Weights of a small GPT-style language model, trained from scratch on English Wikipedia: RMSNorm before each block.
MLP neurons of a small language model. Each row is named by its layer, matrix (down: output weights) and neuron, and shows model dimensions 0-159. Each number is 128 + 24 x the weight over its row's rms, rounded and kept within 0 to 255. Numbers have three digits each. A neuron's up and down rows have the sign that makes its largest values positive.
After each neuron's rows, "fires before" lists the tokens most often just after its 100 highest values on Wikipedia text that the model never trained on.

L15.down222:137152150135141099107142115153085126111146132141146116064131119122127179128083139070105107139098122132118145154120104124163122127154158102160137109161161097143143133162133122099115116121112124098091096094109160155080127155127133158146078133100157112091133109151110154164130143100160139130117131139100163104124130082117165149155107156165118140081169106111111130148122116080136134134140129140117101095131108113178093145101143127143095167196146134134101126113139122133139141128144114
fires before: " ", " |\n", " |", ":"

L3.down82:126129123139116140164112122085123154095134087139114120113145151155096099144128126116109105120115155166069181110189145118152161105139176164153134074110132131103144101130147128123133100100135087117098100112102167150106114124121085134111115177111133122125135104149139147123123119160131138086101124119107144087117143136127183102128117155129126119099122127125139110116141140157146118143121123102142077111054123094087139132120142163108151140163117125132126060099164151129106119118123139
fires before: "|"

L6.down53:130090157122163125075143127149118098169141113104111112144094109117114074151154130164100139175104133134116155174154120143117116137107125185150137111125143141103141131109134138116155143137106128148154118139108139107133155092133128155120107111132099172171152151155112135129141132133185129104134113145127187109088093091093129156129084142103139103117126112097158114095089121155107097136150104101162143145147160151151152173110160170133145156122168108106132132092097138135090140140119137
fires before: "1", "2", "3", "0", "5", "4"

L8.down177:095155177106139118128144092151126145178130160098118129151110126107176147109143107108098135139140115143131150111058149122146131111165086098123132128156103119095123133115140118147139163087118113143169171111096110107105088112125156125090106160109145122155142107122112105126096115109103102128133128127144142124121150129116144110152108115141093117143159105130156123142155113133148142114183097058134083121109125107160124099099088070115072107110156138131156107120140116121104084116138124
fires before: "1", "2", " is", " were", " are"

L17.down125:119118144146100096098170118156130135131125126109111094112153110154153084105135115142131167126169107102130128081103085143167139147102117130149114131131105093116145123137145138161080129128099129114098119142144127127138080120152126093163126145118097116116181124147127160138135115155138092122106097022137128142124145159161151100145105129113104134116136135093121076127151114133094137151125164179135137101136126127098157097147158129134136138121141118115113128173104168171079135107129138
fires before: " "

L18.down65:107158122106114156158111126172144108120116142159147136143124128126141096111155117123101102129140133135135110110141131081126111142162111137122124153100133161066133135117151165124122145073161117084155126092146144090132169155127150163087103131085125139094121147134113077104154128096135077104132127164148144128107087145137080087190134126121132132144113111161165149122107144104132092074143139151125099071124125140166146139107156142107135111118152109122125178114146150125146140096138119
fires before: " were", " is", " are", " was", "9", "8"

L10.down190:163147112137133138114115107148075127125139132139125137121117091147148151119132093173112151144133092115112115130097138137162126152123176144158140108107100080110140171144117125167130130118142128129120158132104123147153122137164139113111099143098078119141117153138129137105128086166135151116164180075138132109170187143094075109173122134126140117160099144151116111101090163165100111162115157094130138122143159107114112129114150150156156117153103088115117099082158104121113143111082135
fires before: " |", "–", ")\n", "s", ",", " -"

L11.down140:118122135134132100125115149129148107138136149133137101156131134109112135123139108145148103117140151171164116106153163109150136108119128118124145181116138131133138134093113153161137139134148123117132154103136092018148145101088129118127113149157099131097158166115130080149129145141157182143161100180148095137141117152073154124074072139111095134131137106094102108164123110131125145156114149107110132155129137122133129137151116170114133133127093168143133113150082120100153173127130120
fires before: "1", "0", "9", "8", "2"

L17.down319:174126101142146138174132153138151116099165124119184173157165088138110170126143132124134141107119126086166119131103147125175099155155134082122115174137109086135113125116123110154140163108106119140102121096110129156132125108111151160127134127142130125103134139118127163118127118141146163140141123111060168119152145191099111158157151099130094100103127097165113100108134156123096088152143150132152156140139117128091138127162168087107150109150096135157117116126085134134106148119150126
fires before: "\n", ".", " |", " |\n", " on", "ance"

L18.down260:149125132211170119143122120127171163171117173135098163153098147122110191117105147112160158096133140148117164131144124126149125147157144115173141119096100131120132136124161104130136138112126130132108137166109121167147149138128136180105133112117150143159142128139134144141122125105173113122129132127110125137119138125151152115168087166126132172047114129072126107117160126126131148087091131149112118109113153138181105148103129143152143105125134148165154109084110132110150113158119119
fires before: " ", "0", "4", "1", "3", "2"

L15.down301:126129146142128152159116146141128098119142117162120142148139110119131127100110154126136149151112109115123126197083120102144137126157108119141133083126078106108143110112115111145117160112126132157097144117113127098131134135098148187143145173150171115133163166121098139161103156116097168084168137089135113147179131163132150137154121200113128154101123149151124122102150137118132143121114123122165110092130148158100149094154140090116115111080142092117123074142105163126120122131160076
fires before: ".", ",", "\n\n", " and", "\n"

L10.down283:095105112132132112141116156118155156164120109122153106086126131145151135127147111110089147137103091121167136149155143092131133102124140137084139092147110119132131110125110157136127124139143127141111123066146126098129150101144134114180169118088087121164137131108119092100103125139163147125138101201107157137170122133127144109142129171117122135127095133137146156102123139137173104091065109137120166051124136108150105125168104153096116115137102110160121104101103096129124174127133132
fires before: "8", "9", "7", " been"

L2.down302:134108134139174162090115120172148114155122141140162101144140158137133114154110102140143102145093125144134113146128173118090149127145130118119111149067123175113135104075085152130143129134123134139144106141131117059121097112102151155165134113149155125127169132103120165107132117097086093118133172145125120114120146133167142136166132143156113122124122144079134176132053151169133093110118103142105141147099107134123128134147088138121125145081159128141090123132152144096159107124151149
fires before: "1", "8", "2", "9", "7"

L15.down358:156167129106140141125124178100116116110131094163120138111170117115092178132086123166125166122134103164147121125112077111127164133170121140104130129119116132150088108126130123104115063106170129141097154117151102134147119144117101176112133164134111150112113138118127158175088115155133101159100101150133133118080114111162124148175123167110122156111086163143098109100158128110111094105149143075115122124145150125119132131134159120154124091154159148126118108153146130116156115116175116
fires before: " |", ",", " ", "),", ")", ")."

L11.down202:138147153056135149095178156114142136108151137095100100105131118112167156117101121166122161136171131149098142137161111136129120102128126103127141125124153150128135123153103127101120141129108156112104106118167117099157108096118143185112128167168121143158147137121102138149114066155119148150161109144111087119128126101135134183120124161137173066105107106103127095121118156131130088083107148121162117140119097137165146072133135103131120118123116117135167105163150141128113112109119102
fires before: " ", "9", "6", " the", "7"

L19.down261:134108140161117158140089122112120132109118131131090111104124099114121128131132118174142104167107081126144100147108109149114141115098146134138101097107092145094156142097075123087129158105136149097140111186147148143108165170110085190104082106192121113106109097107099169143112138109119114118153142106100137110126122113108101106126143148121124117157116128162131091130112134138144158150144103099174154094132105147133144141133140145096156112115114082135131140106186119147116158134108101
fires before: "5", "6", "4", " to"

L2.down444:119126107153125127116111137124104112115125140148147115110124091106138112100123162120145128147194143135111131127164140114137142118099133130116150164124125173131136126133084145134124163144153160185159126108111096139109116087138115135105105145146141164113133127132125155160117142152130107146128140016169100118183148158162128179135121119143136122140130128136121109179096099113132063110134127121144106184106109147132158146141065127142138143107122141136124115102143160132106141111162155
fires before: " ", " Party"

L3.down213:161145127092120161128139162081138135106118135140141121138093105100143132086122074129145079121139154155124116118128112132113129130101152127114169112140161155162094107124135129121128149122119120151127153121114135102141119128156146188125105174140077174135162125124131148144089059124122091150142130084136119133164079130149132131150133129121123073112140168127090123120134126116156103096127104105128127163140098103145142094132108108173075133104129085112104181116148083140118147110108136
fires before: " ", ","

L14.down442:178112148132122130090163134137139104132122152141111178139114146127154150169140097130122142149113142122120132120077123124140123126128121166156118126110153112133118131141128157135195127124123103166113130151114120138095143121159165102122131156142100115114088108112100090112107140142135097095117161071160121120115149155164135097114103131132124114133114172121160077134144129123122161132118134163103142129175106069109118100153191095142108165066164095124115112136153149123128113078115156
fires before: " ", "5", " December", " the", " August"

L17.down123:176205136134146142115146138111100124141114161141175131156104145133121152106134193093144106136164156167090116131141111137109127150126094104155133128145152101163123112106128170134125162100126097133079120148144089130156109140107141088151104127113152122103117127130125181072146150113163130138130168150137114134141105126108166151131104134132132105113086139086063126142106107096111128129122123158132152134090135130140094137144141114098109138155111109107127141115113115099179111094154142
fires before: " |", "1", "2", "4", "3", "6"

L5.down201:098154092137122135109108146136133111098145112128086130168127140137118102178130144126159137090122133146115088124159114122143102124163133123163120163141131108136147099123193129139137115159112133143180089124139142134131139095136167110128139123111121090134163178146142141126149079096122110130106165088101139147149104090104101102114124116116109152118145155091174062195138123122117118127123109135128146085159141117067142126176081131146123145134118126151128148160153152110125120118137094
fires before: " |", " votes", ":", "),", " |\n"

L10.down289:162083117106132139161114158098160117110129101121129149150103101175142118120152134086105093094103129070126124138122149107172126122113171109169123116140154139133129126137086154130150124135121195117136118100118116099038154095109127150093118158149121134090130136108132127107114144159179090136130115103110142143115135152138153112163098100134149134147107121141161110142112150150103169163146103104091130168139136104153167116099125160111127116136139149122163135143133098095134117112148144
fires before: ":", " |", " as", "T", "ion", "\n"

L9.down357:107154114145133111143119154150110141129145123134105112141157155117106139130155114128162091172149125113070122207155119083137100128085113077110141128117115114140086090113141143104138131130131153091108134115148107092114114120103129165127123135172135106120127155054134130121114121139105134172143157151139131134099146098122091115137124123135119098152154178104138113167158122135128059077086137136163157163133111109109131143098109118148119118141125150152178139122140102127119125146117163
fires before: "8", "7", "9", "6"

L3.down401:146132098142079135103160151132114092137129137144147154094159155141084097138167116121152083147102139115094163108142121122151120123129149121143130081136169140062169133120111135140121152116121126122120111072131141126115164105126070127110134146094114109142153143120112146166096120155120172140133131100127144090142162147120171102095108153130092122115126128099115133112140106112185146163131110142163107095114150119110130082125121156129129141170131090114135059121129145115091113120159161
fires before: "|"

L10.down423:124129138148154125146164131141105096118101162111131141174104141129133168147122118133122142089100143116125094140101146150147109122150128107152128147097137148123085143130158129147163161165127121098143127135146154152129128161127129111087116174151134079151118134092116116145090059028131112178138129144123106111150119093169096114104116155121132100136094118091129124128141110118113102126156143135116132153115143104138161146113092071190121134141160175113150131146122159124133131134125128
fires before: "0", "1"

L7.down224:129123133161115119123111083129125123161159092097087070194109128122082098113123122165095147145110158174146144166141148136113115156109169174151121125083119112150137133123116157106172140167161108164152139157128151137178121135134137147140099140113120160103149126102116133091121135167151108109103085094121141123144116115090104162173131106096113132112112129139150128103092124151123169107135123125126130107117155166143161117088080120150103149159121127086120110133109121136120139109139125
fires before: "1", "0", "2", "3", "4", "5"

L10.down28:152146147109158154193122085136132119103134138136101080158128124156099118175149108150165112143142135175081128173151146093092123095149139151126120152107103111141101111148105158146126162134141166159098140101127138152122158115108138139087146149154107123132091142116132167108155055151126170161122148181103135093109137112096140133127124135086122123149121121145119163173124106138164126119128150112157097131123110129127147101120102162138142134151155087118154120130153100097131145128097129
fires before: "8", "7", "6", " of"

L9.down152:132127170176166148140110114136104090081130091131107126192168154135100132147139090092125147134162090122122098125124107143117135098116115095120122103129149113104113109125073104149147091110165111133087136135128096102153151117125121164117133123136112127092097127092169167132118134078131144132100133175133078137135107120107107102101110101157134140123116153136093113114134104162092122153125089112143119145103118127114128126133142087147122158087167172115098151095109108098151115105105159
fires before: " |", " ", "="

L18.down270:130091126144128150109145095106133139129133179112158102113153153160161136111147137104138172152092138128163128119094121122120186134115145097119139136111146140111105117115152156161151175078101143100157094101107112174163154138159119114126104139098139110149092095109106140137134098140153128140125166181102146097138121114118135129143089142164125113074105137079085145129143163106188105147124139123128176134102123113071089138146106110153157101128107135131127136134134123146127145128120161
fires before: " ", "2", "1", "3", " |", "7"

L15.down81:130134088127138134136097135149121111089115134108160137158055136146114157103128108133191101129103139154122121186110155133149112159142133116158183156126133149145113094116111116114097095116111110116097107119119109160137130124132101105123138145101084159098103143134141157111130128159119150133134153149116154159138152146149148149112127143114112106119176105105116117110110132099105127080112151078155073175141145109162142159146132155094097151119133114061127108131096131138125128083166139
fires before: " |", ":", " ", " (", ")", "\n"

L4.down85:107103121131102144123101107172139130124156137132151158131160156148126127151109163115142109135122091176071134141123138164119174109127170110120132115154174092104151106161091112109125113129178128135056135139151139139143121146125118122131127153135078110164113106148150180176135109164108109104095150125119147118171118104101116094094117121082136115067151113110151095142133170127147144148125133124127133108128126155168169123137160139128121148146159101140077111111107134122119122153103134
fires before: "|", " Jesus"

L18.down308:124133125142120144091100089143147149178111110047138135139134131138150141133150128132109159131139150137129120145129138139106135108111156120111120133088152172093091137154110142158115080124122107121162083120142111152156165141122157083129098129094109101104106177132125112161095085103161129161154126095141110095167131126093155111140128128131125096112103110124133115134129127119156075144150143107113112135131142151133163127116151121189105103115170141127091137184108130094107152178152139
fires before: "1", "2", "3", "7", "9"

L11.down339:079153114168090138126152141136116111141098150172087148174124087113103150113156131125117125115098141106105134177168147143133161132107123150120110149115143075117153118106110111132134155111134106124144133126115143121154119144117089139163102116078163157098117147112129132124135148125156099087096128117120141126164139095117055107120168088095120119104118127139117117087112042129117115138100142144159108123090151133124155115136144099131117107136141117124124140174109144114118133113148066
fires before: "0", "1", "4", "3", "2", "5"

L9.down371:107143118178149133132117125161088105107120158123157126188166136127121139130084163091109132164110164174166104174138127147103114124114121120101163147144157138088124109099134140123133125132128129109098181137173133092096135134098148155153093095165102110116134147145124082092059122111166080122159093115109156103159121105145119130130149129143108138150133128142143134110133128107106114131124072105135168148100122120153166131132095137143158122111116131131146159104126150171122148121114124
fires before: "9", "2", "1", "3", "0"

L2.down115:110135125110104088120132144127148081133163120137144108101107105132093116097128116122111129151119153176101106114156101086103128128089145101126079116163091142137116109127145140163134110116124093153118096155151155133123122147140133166091145145123097133166148093086088175155143145126120134107131137068113145138113135143148114146138131142123112130094118120130100094082105160101112128163180137156136092120074158137110158159113131166098111117166133075109114097113094134109112080121118123
fires before: "-", "|"

L11.down95:094142139162124126084129136119132182144112108136131109135161119103136154129125135135135137112102118165094145141110113149142157148127133143083124116074133178049132147108106152129180101122106139120181135126113138127154137126132117163154109131144135084141116109072151125143155143087160116118144136104120080084125124106090120137125134120118165145135121158108114108132104119141128112157124133107110113087124181165077157123177120157137113139155106106164109124107161112125123104131072104
fires before: "2", "1", "3", "0", "4", "5"

L7.down203:101136154116086158128122114139103123181137104111142085134134130101111114141054132150114155148130070172134117085149147130124155182112139125120125128131098117085124144113127086130126123154151135146087110135117107128187086131171125167099115123114105156138111110144073156124107171097121132110185112092133117129106134124118155094109136163135123122104128134136146132152112138138183141105173146126138139161117141098161087139147126129123097124122171120124121154093100098126122128108141099
fires before: " |", ".", " |\n", ","

L8.down118:146123128148158133133130104130090094135126142153141150102124129130139115133092136151132151129172132121124146118112104143103128125140152153117150157160140102114121125083127113112158132167107107167180133128151152189093141136130093100109107140116109163167120169093132131129138126124111176146135104000153121141146169136135131112086153138125139127110128166098103101073130124118126126110074159133131157135140139108099134113110142141104136145117150106136140119107133126119142105090152128
fires before: " "

L18.down11:165150137092128167122151110109126072119131148117125104143116104146136132103085112134111125121111104151142122101168160119175133100134129111109161142142132095144143137145168113121116155152147131134123081134088101108137171177180142122148139166112115125165075106181098119119092120114154146169132155071119123134130143130160124093112110163126150109112139132139124144127124145148122108194117146108156146176154134151129122179164120111159141119146138104159137128169119120164129105160146110
fires before: "–", ".", "s", ".\n\n", ",", " and"

L8.down415:120116122103071123126128145127090155092134154133110128163124098123148107160088151099124130124133124130170100080129110113137138138104116143100112147123126096114187085133144101146151114110126099147088090133151112100067118125130108150144140182131115103131117115120120096084153100100125128156107125104110168157079156143108107118131097108122120102160161143160139114120082129170130142078112108087168121108087140111119182131156127127124115113147113177138091165111139134127144130122120126
fires before: "0", " |\n", " |"

L10.down299:128119144123135114078082134100094134090094138132147126147161157112162091153143154101148141166117115140146126140085104179119103146116104196115095120075142117079123147121126147109136101115147106116158130141128078103119139120109097104151158103101135117149154141148133146122111086120132087107144170109146117108115101117131130128173112169126083140150131158110102090158110112120120146139147098161106112137119117156113135138184144144094085173153130126129103091149112117101133127119117100
fires before: "1", "2", "9", "0", "3"

L15.down217:105157096128134124132111084133180119129139122104149128145151156157151085095148160144099143143109150107157134117186110140136114128100178135105116101099106117086123145140099158152143138095137153107154139146110132148146135155098139198095104148105070125144113163111183125110107145142150113141144112087118141118186133145137077146140126125099128130108126115128122133089142080141151102134126120168111078110118110110141141120120117158103133170143144116103135091121089131114111092112153121
fires before: "2", "1", "0"

L11.down308:116154093138162148137144109106133116113106176123111146118139141132157107135121098141131146141178177115109100137106138075107112133110141110114137147121099118159094108116165110066100155103076103123091112151149135120094094127080160171122126111120119135150130142100107120162118102112162174145085126136134117151180131125108131165115118118144110095145128145151107110100099137132158112094098115080132117126118124122109190127156101117131134147097100177103124117135088125126165089131153131
fires before: "8", "9", "7"

L11.down90:154120177148107134104105113100112188119131162125127104116146171121111131149151122109088146116139112093107143122178092133111139126108134121138114138135146121158140140125126154131167090117106151121137113147142113089124118114140077140088107118144164128121141097094130192150131159089116138150124110132103128130153124118125157086112108120183125139096192105108127120170125132167123088147114143156132103164151112161100149138113158103135164129142141150155143146149149117144130184063130156
fires before: "6", "5", "4", "8", "7"

L10.down335:193140092102127101122131165146117153115086129110114128148112121175132080132121141105113187090104174111119086090117116094144138161118124113124123129152154129109097117131102115120104125097132097079144097126104109131086146150166152128157111119129107139113125177136128117102169093136140105137148147105118128098129094119124090119095140111111107115156115112149127156179109136156122134141144118116136119144123100149157148117125076133085165162087159147138159137102137123126131157146195132
fires before: " |", "–", ")", ",", " -"

L9.down431:134143141139119105135133122163137133109160136155135122167106144139147141123116130118139165115160115120126142105130129149119120132125119121094130138105118133114120131102153167144111122127109140116152114166141122112149145124133127133117123123136149119110130136133168131141095146101147127156128118000177115120115150162151132155161135108149122112133100124134064153165103129135115130134114125157110130133129123136128143143133148149150108139141149122088125138105131122127139130155132137
fires before: " ", " The", " $", " Win"

L15.down342:190129098100076116140157118114133185087155110097101094138120097126174110095134131112128154157141158103084081127100142119148147142126130109109091156141129112094123086102153139089117137153124159156160116098134147140151129098136098128128101145094156139136113152126143094116130102136126168153102104131093111134152127120088134149130121144131139106166105186134127096120119110124059129142149145146111147132116138110121121136108139141139148172128102106097153123136139113052149153114126125
fires before: "6", "7", "9", "8", "2"

L14.down22:119123132133130159152109107120107156184156120136076103121160115134132156091078142150162093147128105174147125092135130079146167095129096129100168081166074126133095122122135130149169132121131128144092093100137147153140127130116121084123120087166121138128114124126137133136090103144161139145146082072109148133116142130152142156087151108116168145084131140105121153106116147127149125108083126130168122149142130115137150132104137092123080118144151157129114118153125098163132133116168139
fires before: ".", " the", " |", " his", " "

L3.down239:114136158134112141113123135096148145148116104150169135163123118131160097168114105128105095105122113153077153104163103127127116147167140138107138162131117192122144148067134129121141151110141121096114127107140169164138143144122108126093119174119093124135115105114127157169163152124169094131162126186141126110116154184124138146141117126125125141132153181147079103111156101085111095111107119121123159139130133126169133128092133115115136075178113127086102132113136107124127167143105112
fires before: " was", " is"

L8.down298:102172128112136109114149123122120095111114116124081118150103148128132146129168136109119104128167137149126124128097144095097150111151133169131100097060117097085122132182136124135151067144155104143155115132146129088104140134127116187106106125106114133134143128141065083142140122122161086106125144189113150092129112158145086096158114136125117145124102097140164124145140111149134109100100137111130116135142167132151160080120131100123106114140126100149130129150170121093132116084113096
fires before: " were", " is", " are", "olution", "ues", " was"

L6.down281:150118109081121110146131127164097136116141145130108117103134148155108140115088104124095126123114124107126132143107110149118087142139083116115153141144167087088122172098182124123147155111139155132174076126118144149096186093123102128094136128115121128078147147155125170144147109116120158134138127101138113164127148134105126130111104133160106093099153119149149135195131122110104113122118109149137147128103110177151175117109126125105120207139172134159125120136155147145154134138119087
fires before: " |", ":", " votes", " Sciences"

L10.down124:101140156175177129085128133120125174173115141176131092157157095118151098133141139142171130131094127135134126134101117132130136125133144159149140108115201158138144124097116199106156101102120143107125100121135086129051106091122095184108106149137150150116123071147140123126144176126113117117112134105131115086113144117139132115140121152125110129149103127133128133192133114127108083145147138107144133112133136138128166101139138137138134152132132139123112101154118099078133117143143156
fires before: "6", "9", "7", "1", "0", "8"

L10.down296:114098111144108172079137108167168121118096140086117166161122111132134131131157131129188103116180147139119133101096129157141121168121159117151120116105166118139129118146138175106123137132115096090133148124140147117156073114108120148114122146139159104164090138121131133161155132106152109116123131164130133152114146120128074108152130139133094143163156124129162118075165131087168119094091149119155170181183132131104152171150111147139110109136138160132104128136138105153125116152132117
fires before: "9", "2", "0", "1", "8"

L3.down235:143150153122121144099108161162116112116111130165121140189137115150126115127153150088120101130142118168088132123101144115130073104151164141118141121156136124165154130108119133117085130137132146091078140116149158130122114143115147124068140137151145116145094113135105113138152152113179097127135143191187119123108126111068129187146079127168117119118122147138145153102096121165143114107150147147110130158090136118157138152112129159140099094127153112097148103109136128132114149121075112
fires before: " was", ".", " is", " to", "ems", " had"

L11.down144:107163117094146134129169164126129138106108105108140111132175134142171158122103169169070127087128118156138113092099131124107113152164109132109174087133105149164102127164163174140096142105163157116102146123150155113132144120118117147141137121139111158130135133118135114116098120172099143128100135151101127157152095131111161150136143132122142117172179136128176156129134116113162138097142119126112127162167144154116119183095149097157157122110130101100146125076148143112159110102134103
fires before: ")", " (", ".", " "

L11.down343:086150140112115142159135142161138120116108166119116132147146082153082163127132128128107125106139110149181157064203150174160137104136124104114135127146174108137158138172189138128141148117150112128110153160139136119162094143137153129143109095110093105119127095125134092134132106139146142095123125086101127126130166115082094143149140135149167125108140136132133169110160112183155159159131141134135076132093106137126160167154142140125113127116122121103113148099139125148119118111138151
fires before: "-"

L6.down237:139089161119113184132113145131109149126123140137192159143121131131125166098119146153149126168105115172119125155130100087164185118153136138119158105136101136156156105126137086145124127124151157176107115149113151172107144103128088123097135138118107146124127131154123162163135119113132117122100155046138112135097140112117130110117104124161165159091204115121121120172099115100172108145122124125121113152127098125140118080114121112115114142152112137141124102115144166143100143140098131
fires before: " "

L19.down6:121156152081075120150149187124167137114115144090125099098109130140130127093138120114146110133086131142123118116116139153143141108088117117036157122158136112103159138186111154128149097110151139082161097129147134131119164142165131114119154100090112112140119140153122100105129121177113123126138146157139137118097144147142095107147123132109117103131128153091132166091142094108148090122138135095130133155160127144112167140115136130096150072113139154158137070132115130147135102108121122
fires before: "9", "UN", "ler", "8"

L9.down406:107116098116151147157122087111068132114136118109097131108159158121136124116115115097100154103138170147116113101143146145124147095118172099131133111132112135135151131083130158111093101152076084124122145159112123102135167117142128145111098158136094179113140131114080150121113131132121132117118136109106105120116113099132121092127154130098096104081076130157162135171087170163157112131143122120083146128118123120118104125113111140111122184119149140136166159128191097098121082131143107
fires before: " |", "-", "–"

L8.down215:147160145094110135149176111165120170123143130139140119159098169174126145148114157137133128146137138121126142119121101113126087107116096123151165124107085105139126118125100139119125129157141073097128112128136137102147164167169174112112103158096107100076123134131106086132111118128109115114118135019134085152145104110119116135127115141123155158140100155127075120101131124141095123135144098113148151147107142140146148136105157130122079139104140126121130132141084113101119080139107145
fires before: ",", "–", ")"

L6.down314:165111126140097124150097127141118128126119123180115091077120120141142100155125174176170128125162131142110136117158157144135102131098135139182105093130163097128139122114103134141138122120173127093111135098136149144121174107124089126130153129111124132148132120143114149105083155180097137166165097132098171100124151127130127143125141135052110148121132119139104143128162099128128163103100119136150111081128157141119139131152149168112124103154160078153125128107107103170158115159096149
fires before: "|", "|---|---|---|---|---|\n", "|---|---|---|---|---|---|\n", "|---|---|\n", "|---|---|---|---|\n"

L14.down221:148108119126146126114144136097111147127169137172150125124127140142119132090108149112109126124151142141072098077097140133151163106128130138101124157194104129146169111149141088118098104123140124131176134157150135091115137126115089167103140149142084098077132158166131113142120172126116143088161130118132130106118102147124132110134151143136162123115101110145099102129118073116177155138171135140095134062123146138140136080141085141116134106136176113119152112107092111125137098109143120
fires before: "===", "==", "-", "|", " "

L18.down239:113163094125120135119115152097166198128138103114123111106112098132095120095119156102118158129159153143143094143119130140152104139120126136161142124139156110059114137100119122101111160136104097148141153101144146121115128148123155143145083140128124140113168136172157156089127122120155133175141121104122137077127078148155172131133142095146132063130108095090096159126184134127118145137132146111118128126127171115134163120148144094145136107130109099131106163162140116066131133101137104
fires before: "1", "2", "8", "7"

L19.down322:143117147130128140125148134114134159146125130137165129111134125149109074119143160124131146145116117097142112161145114141121099103155128168115085144097089146132112120149155160161177076121126156137146127101101160118130125064096131135113139176106138148155157160131086106094151098133125153160161090163117112101150140116108133102138151119117101109141126124115139108047110169158123138139139150153113173117131096141163118112172179129148100158105110088112137132166108137135151122095151128
fires before: "7", "8", " the"

L8.down72:111177122093107152164117117166138093118127137120086165161121102130113096121152155113121085105119153120138141078125155140124154113144165113154148115087135096110129133163125126111150129136132136122124123171135113127156120113120132148139144110154121132130137139186172116160098123132138131117152145023082117150133176109073132118127113152111138135143139136093128137105150098148145113143142119109138101124116090121104091128117125139134099130113136176151116082112090101180104088144139144
fires before: "-"

L7.down237:148163138118120138116107112137131143093142134136130102127123157116104117156149149145116121112110153154098109113173164113129139158106168102137171108137151116095164138141114088127118110109121188136124146159133137128141193091151116144059081124111141118112161147148134147162108159124155124115173147091093160109104113109137133097121141112104136129128140174135128165106107132159160143124116163112165067089089153116108142136122130148122113148094122089140159073116155130108152116147152122
fires before: "|", "-", "\"", "1", "M"

L19.down158:134136114121127127152156118108146118115107132146141146208130124177145133170121131161124092109120111163163127128169115117135175104092093156112135147141124113147096104177116095154137159137084082140142158135123118187121122124159125140145187136116123105188147145158134092092128124117130126140148108112087113142111149145126153117151144142109119124138133092106155116157148126161102148142061110164117135138107109110159116114121145110097098122132136121150111093137164118149161076127152127
fires before: "s", "a", "l", "ing"

L15.down443:147145101132159178087139084128165109166138106169149127159133134122132107099119115131161122161157132107140130164133160130135137122078090114091138135111137101107117102122115193127119091132109156100193152143131182111137145109139115137108111145112163118135098123143149180152145147125113113126111086054110142116141178151146126164101188143170117125127110181100143119123139120147133163132128127122125136116110130151146117152125124165141128119122146122129100125130163151132159165103128127
fires before: "==", "3", "===", "8", "9"